Weights of a small GPT-style language model, trained from scratch on English Wikipedia.
Architecture: RMSNorm before each block, no biases in attention or MLP, untied embeddings.
Training: 318M tokens, 9705 steps.
MLP neurons of a small language model. Each row is named by its layer, matrix (gate and up: input weights) and neuron, and shows model dimensions 16-143. Each number is 128 + 24 x the weight over its row's rms, rounded and kept within 0 to 255. A neuron's up and down rows have the sign that makes its largest values positive.
After each neuron's rows, "fires on" lists the tokens most often at its 100 highest values on Wikipedia text that the model never trained on.

L6.gate197 [128 114 158 135 120 103 112 159  83 108 122 153 138 108 178 150 176 149 129 154 143 169  90 129 114 148 120 164 104 118 127 109 179 116 137 143  98  83 130 124 118 137 128 157 120 141 132 133 121 115 128  75 121 162 141  99  98 119 132 129 123  79 103 123 147 139  78 146 126 110 145 138 108 123  99 152 102 164 118 167 126  88 124  94 112  94 107 131 102 141 130 122 128 111 163 121 133  94 133 108 135 113 163 145 142 140 159  92 108 142 109 165 139 111 103 141 155 157 120 135  74  98 168 143 134 126 122 116]
L6.up197 [136 135 133 122 150 107 113 124 130 107 156 150  96 132 131  84 164 129  95 196 166 121 123 109 133 141 149 134 141 162 140 130  93 131 129 150 164 124 156 153 103 125 111 150 130 153 148 147 125 101 119 167 167 137 144 137 113 155 138 126 124 145 157 133 127  84 110 138 110 123  99  71 121 102 116 143 116 160 120 117 118 136 137 125 121 110 106 121 130 176 117 111 139 136 117 134 127 142 120 145 157 120 116 143 118 144 116  96 152  90 149 127 138 102 142 125 158 106 138 132 143 143 156 130 109 112 130 109]
fires on: "| ", " ", "–", "is "

L7.gate277 [120  89 141 128 114 101  89 153  93 146  89 143 149 122 150 134 136 140 135 154 129 178 141 113 126 126 127 173 140 107 164 115 136 141 143 108  93  73 130 164 124 115 124 163 116 133 133 110 154 124 142  96 137 129 131 164 124 125 101 122 168  89 117 129 174 135 143 143 160 124 121 102 107  99 194 135 125 153 163 107 146 128 102 121 121 128 126 168  91 130 158 112 117 105 161 132 135 104 121 109  91 134 122 141 147  96 165 148 111 110 149 124 135 127 115 148 121 145 143 116  99 121 125 161 119 118 158 179]
L7.up277 [101  75  68 149 165 120 122 151 124 112  92 100 105 144  97 103 154  91 152 112 101 139 127 169 127 122 149 122 126 113 146  95  75 112 114 145 132 125 110 139 139 131 157 123 104 129 104 112 116 138 126 168 111 133 132  79 127 127 111  86 132 122 106 131 133 145 151 105 113 123  93 121 100 162 105 118  92 142 149 151 117 104 179 122 147 146  97 166  96 106 151 145 109 151 157 120 141  96 103 150 148 147 161 108  89 138 144 142 138  91 124  63 128 136 211 120 162 136 140 149  82 139  96 161 164 112 128 151]
fires on: "'", "of ", "es", "il"

L7.gate536 [118 110 133 128 175 160 107 133 114 148 125 111 146 142 127 148  84 151 143 161 151 117 141 105 112 124 111 169 159  95 149 140  79 146 130 139 103 107 135 143 109 150  91 104  91 146 146 116 135 128 104 115 111 121 123 129 117 115 161 135 105 104 112 121 127 149 133 159 133 125 149  82 103  87 130 133 106 111 157 161 112 109  77 101 114  95  98 144 144 105 108 102  84  97 101 182 152 132  75 127 148 162  98 143 142 115 143 119 121  99 105 116 139  92 122 165 139 123 124 141 109 159  93 133 135 111 153 118]
L7.up536 [ 81  75 112 139 135 133 136 174  77  99  87 112 170  93 160 163  54 149 163 113  89 122 157 130  87 102 149 109 108  80 140 124 110 105 163 128 135 107 173 141 137  87 121 130 143 135 109 114 157 129 169 107 131  96 112 128 133 124 151 132 115  89  88 102 118 139 129 112 124 132 152 142 116 124 147 159 124 129  90 145 121 135 101 125 102 127 150 143 132 149 141 106 121  99 107 135 115 129 123 137 149 139  95 108 117 148 173  76 123 116 105 133  95 132 143 100 119  89 137 154  79 152 136 124 148  99 168 115]
fires on: "es", "s"

L3.gate552 [185 155 172 159 123 138 109 100  92 106 109 122 137 130 172 112 112 153 107  85 134 124 131 110 114 117 162 143 122 136 150 140 125 125 144 153 154 128 102 124 105 110 152 121 113 123 183 140 141 116 146 138 185 173 110 144 116 162 150 103 102 146 150 147 157 164 161 133 133  92 181 116 145 121 118 163 179 106 123 162 134 126 146 130 125 108 145 132 159 146 173 172 151 152 136 152 100 145 142  90 114 144  94 141 150 174 115 150 148 164 133 106  95 127 136  93 132 116 131 145 111  98 146 134  96 135 124 135]
L3.up552 [134 121 152 117 114 128 116 111  71  85 138 154  86 100 126 127 109 110 151 110 144 126 153 154  96 125 168  81 155 146 140 145 142 147 115 123 126  93  96 156 153 115 129 154 121 151 120 142 163  82 110 167 152 135  71 162 143 130  74 135 132 123 107 157 131 149 107 151 133 105 126  90 159  98 135 161 166 121 109 128 134 137 137 124 114 159 103 114 153 171 135 120 177 125 102 105 153 108 132 115 129 139 123 120  91 168 141 126 100 122 127 113  77 110 147 146 155 108 148 182  99 102 120 175 148 107 131 152]
fires on: ": ", "Lin", "', ", "Gu", "\" ", "active "

L3.gate584 [113 117 152 110 162  97 160  97 118 127 142 135 120 139 101 147 119 125 139 101 173 119 173  95 138 106 146 129 104 135 117 106 115 170 133 116 128  79 125 107 107 154 117 182 161 170 131 123 134  93 131 105 119 144 144 138 159 140 180 145 143 124 109 122 123 137 140 126  82  79 181 109 122  99 116 185 171 141 130  91 134 142  97 113 137 104 156 147 162 123 156 103 128 121 120 118 120 176 129 100 123 105 121 173 122 115 146 152 112 159 109 122 117 118 119 127  96 152 126 137  86  90 116 121 149 169 125 129]
L3.up584 [140 162 135 119 136 127 157 100 118 147 142 128 172 145 128 153 138  93 141 144 169 127 107 149 142 103  97 165 161 150 123 111 111 135 150 148 138  98 134 107 142 103  86  87 176 119 122 139 107 135 166 156 137 154 192 120 128  65 168 103 140 125 138 133 152 111 114 152 109 116  97 100 138 109  81 118 142  49 118 120  73 153 141 113 138 134 145 114 138 117 122 130 138 129 107 149 126 115 116 114 132 102 113 143 115  97 124 129 102 141 138 168 117 121 129 122 139 152 124 127  83 115 127 116 142 128  95  88]
fires on: "even ", "just ", "much ", "temper", "mi ", "far "

L6.gate116 [130 121 134  91  96 121 183 150 112 125 122 102 123 116 119 133 105 185 184 147 107 132 168 122 104  61 116 127 123 166 119 154 149 121 109 110 102  96 110  84 135 139 153  91 125 119 137 152 174 145  96 102  98 111 155 127 128 152 144 162 106 138 104 108 116  82 133 115 129  89 174 131  98 151 135 201 113 121 128  76  92 128  84 126 120 119 127 166  95 119 107 106 163 151  77 115 126 120 136 142 119 138 126 131 158 140 111  70 105 148 128 159 130 126 126 111 142 101 106 166 136  74 121 163  96 134 124 121]
L6.up116 [102  89 102  82 124 122 117 140 153 131 130 138 154 130 183 184 135 156 159 176 137 154 136 129 126 131 128 132 113 141 119 107 140 141 123 171 105 120 125 136 151 143 120 157 134 109 105 112 218 134 148 121  84 130 121 118 144 115 165 157 125 165 122 122  64 121 122  91 109 127 104  98 143 132 141 163 134 134 169 126 116 115 121 113 154 124  71 121 115  90  91 143 161 123 136 174 165 100 114 124 129 179 114 110 110 106  62 130 127  88 112 113 147 154 136 112  85 127 139 177 104 117 115 168 115 147 164 139]
fires on: "is ", "and ", "th ", "or ", "if"

L6.gate501 [180 101 157 104 147 167 111  98  96 154 115 115 148 137  88  91 183 140 128 135 123 144 140 166 151 146  97 144 125 131 138 135 127 124 110 156 114  97 134 115 162 127  75 157 131 124 132 127 159 138 140 151 154 121 138 180 104  99 105 135  65 153  85 112 149 149  89 116 173 108 128 176 131 139 126 129 114 114 116 122 132 177 127 118  86 131 127 135 143 128  75 114 188 150 176 120 141 145 114 167  76 129 147  78 135 153 108 127 122 126 135 108 121 125 138 125 140 100 127 112 118 115 146 144  98  86  99 138]
L6.up501 [127 123 175 138  89 105 127 169 144 139 160 132 141 125 136 127 105 133 101 121 128 122 117 155 171 140 119 120  52 132 106 113 137 131 124 101  98 147  76 128 109 142 140 166 129 131 163 149 108 132 124 130 117 106 147 117  90  93 162 112 141 131 112 114 114  87 157 124 138 169 119 132 182 132 107 143 129 140 114 121 142 140 147 113 108 106 145 131 119 146 148 111 113 147 128 131 152 138 161 116 106 148 127  79 118 132 144  99 132 174 108 137 128 132 118 126  96 157 137 166 147 152 162 121 121 139 135  86]
fires on: "th", "-", "th ", "un"

L7.gate481 [183  88 151 134 116 100 139 172  91 125 143 147 126  83 135 135 136 129 132 157  78 158 136 149 113 149 157 168 155 103  73 122 142 157 164  98  92 108 149 134  86 129 112 147 120 124 146 163 108 117 139 120 129 159  93 109 136 143 139 101 130 152 160 135 170 124  55 103 135 108 120  30 143 140 154 115 170 123 139 117 136 116 125 104 130 151  97 160 117 135 122 110 163 104 156 132 158 123 131 110 138  76 112 132 161 167 152 110 106 107 153 148 110 129 119 135 104 138 134 136 126 107 151 169 107 185 150 122]
L7.up481 [126 106 162 145 152 171 131 120 135 134 136 130 162 127 159 130  98 108 118 118 139 131 104 121 119  72  95 132 143 136  96 150 111 151  98 137 135 155 121 120 156  73 133 121 102 142 143 103 100 135 150 127 110 149 184 144  98 128 147 131 116 115 155 152 103 124 129 135 129  95 132  99 136  89 146 145 113 177  73 123 123  98 151 140 165 145  71 129 145 146  86 133  91  86 137 125  83 143 132 172  72 133 133 100 104  94 140 135 141 123 111 163  88 108 168 118 116 186 135 123 130 120 122  95 146  70  95 150]
fires on: "(", "in ", "a ", "for ", "received "

L3.gate769 [119 171 125 114  93 166 100 148  99 175 111 146 137 155 128 170 135 168  85 111 112 117 123 125 130 107 143 109 101 154 113 174 143 130 152  85 105 122 143 151 140 136 115 168  76 183 161 119 107  99 166 157 119 149 109  97 149  87 155 132 105 133 102 143 107 135 135 136 147 135 122 131 147 153 128 121 142  79  58 116 146 152 140 125 142 138  93  92 101 143 138 112 151 159 144  89 127 131 112 163 100 134 138 152  96 112 110 204 121 180 114 154  88 145 139 115 170 149 150 129 126  86 148 138 115 127 125 144]
L3.up769 [142 146 176 117 184 151 131 137 113  91 109 155 112 158 164 159 124 138 150 117 172  97 128 126 177 101 114  85 128 153 153  98 134 150 131 119 171  77 121 140 135 159 108 115 125 128 159  87 116 126 157  87  90 124 140 116  81 141 124  75 155 140 136  96 143  99 142 158 143 128 140 152 110 116  98 143 114 104 133 135 129 102 159  78 125 139 108 117 148  80 102 127 115 135  97 145 148 147 160 174 131 122 121 109 110  91 117 139 158 157 158 141 119 181  93 119 125 149 120 131 149 113 111 119 131 118 135 124]
fires on: "National ", "national ", "NL", "US", "Former "

L6.gate486 [134 115 159 154 140 145 159 136 104  96 140 144 149 149 147 115 119 165 148 127 120 116 104 179  76 109 139 134 109 144 119 131 124 122 126 137 116 138 100  96 112 137 124 122 176 134 152 102 136 119 120 110 105 116 107 134 133 139 168 107 111 141 105  71 124 137 115 172 155 190 134 173 130 140 104 165 162 106 171 164 142 145 133 109  82 122 137 150 109 136 101 114 109 139 182 130 123 141 193 135  77 149 130 116 104 136 126 139 105 138  87 143 109 143 140 155  97 101 123 171  98 152 154 150 136 125 118 141]
L6.up486 [117  93 118 142 108 107 117 117 143 145  89 123 102 159 158  72 145 124 126 125 158 138 120 141 145 146  95 138  95 153 145 119 127 101 174 120 123 138 122 133 138  97 150 117 109  96 156 122 121 123 101 129 151 123 111 109 130 113 123 135 132 137 135 147 155  88 105  87 166 141 119 150 114  89 137 123 105 119 135 125 167 161 115 116 151 164 160 151  78 122 115 109 118 142 117 120 103 106 135  99 114 131 122  94 177 159 140 120 118 112 139 135 116  99 120 105 153 175 119 118 156 125 148 122 122 159 116 128]
fires on: "-", "'", "th", "si"

L6.gate388 [123 135 112 121 159 153 129  96  96 142 135 121 155 114 196 114  77 164 134 127 121  89 101 135 121 110  85 132 123 117 156 156 147 124 173 140 121 139 116  86 141 104 121 142 141 134 155  96 122 117  82 110 114 116 113 136  99  99 171 142 136 127  66 118 145 138 110 187 131 161 163 147 112  95 135 129 141 168 140 112 112  99 130 108 112 108 133 178 134 174 176 109 143 126 149 113 135 109 127 122 131  86 123 116 155 169 147 134  83 145 145 117 109  99 130 128 134 148 124 156 117 104 139 111  90 106 134  94]
L6.up388 [133 129 121 130 136 106 132 137 175 127 140 133  91 119  87 152 132 104  90 119 113  85 131 127 115  90 145 114 155 148 124 122 162 129 133 119 134 126 115 116  98  95 122 120 173 147 111  82 126 135 110 118 132 136 138 128 168 157 160 133 129  91 120 141 177 119 116 137 167 132 123 133 162  75 118 143 121 134 117 138 181 106 118 119  83 116 133 116 131 124 132 115 115 133 137 137 115 148  93  93 142 101 147 150  96 149 145 110 131 114 142 151 191 108  98 124 120 105 156 126 166 162 116 116  72 139 109 125]
fires on: "; ", ", ", "–", "| ", "^{"

L6.gate496 [119 113 171 166 119 124 147 152  83 124  66 161 169 137 126 140  98 190 179 139 101 125 128 115 108  82 143 128 113 182 122 162 155 108 117 122 121 162 127 115 124 113 143 148 177 153 143 143 129 115 126 126  90 119 150 156 101 151 175 142 112 101 105  57 128 119 130 105 107 101 132 147 123 131 134 149 118  84 133 150 109 126  84 102 117 132 138 132 123  97 110  93 157 115 130 115 126 129 141 115 114 114 131  98 140 106  93 136  49 139 109 133  82 151 129 144 109 103  97 140  76  88  87 132 142 136 138 155]
L6.up496 [105 142 121 103 135 132 106 124 119 113 144 107 140 125 146 146 154  93 128 124  98 141 158 115 178 134 123 158 139 119 106 127 133 117 131  99 142 137 109 136 107 117 159  87 126  95 128 113 117 169 160 118 132 104  82  96 134 101 124 123 115 171 143 171 116 132 118 137 144 121 142 166 153 145 134 168 101 158  90 124 135 100 119 132 137 128  98  79 139 139 159 144 120 135 133 124 128  97 116 109 129 150 127 164 123 153 141 115 227 125 100 141 150 120 125 118 170 141 136 152 154 150 161 103 133 168 110  95]
fires on: "as ", "is ", "at ", "and ", "in ", "to "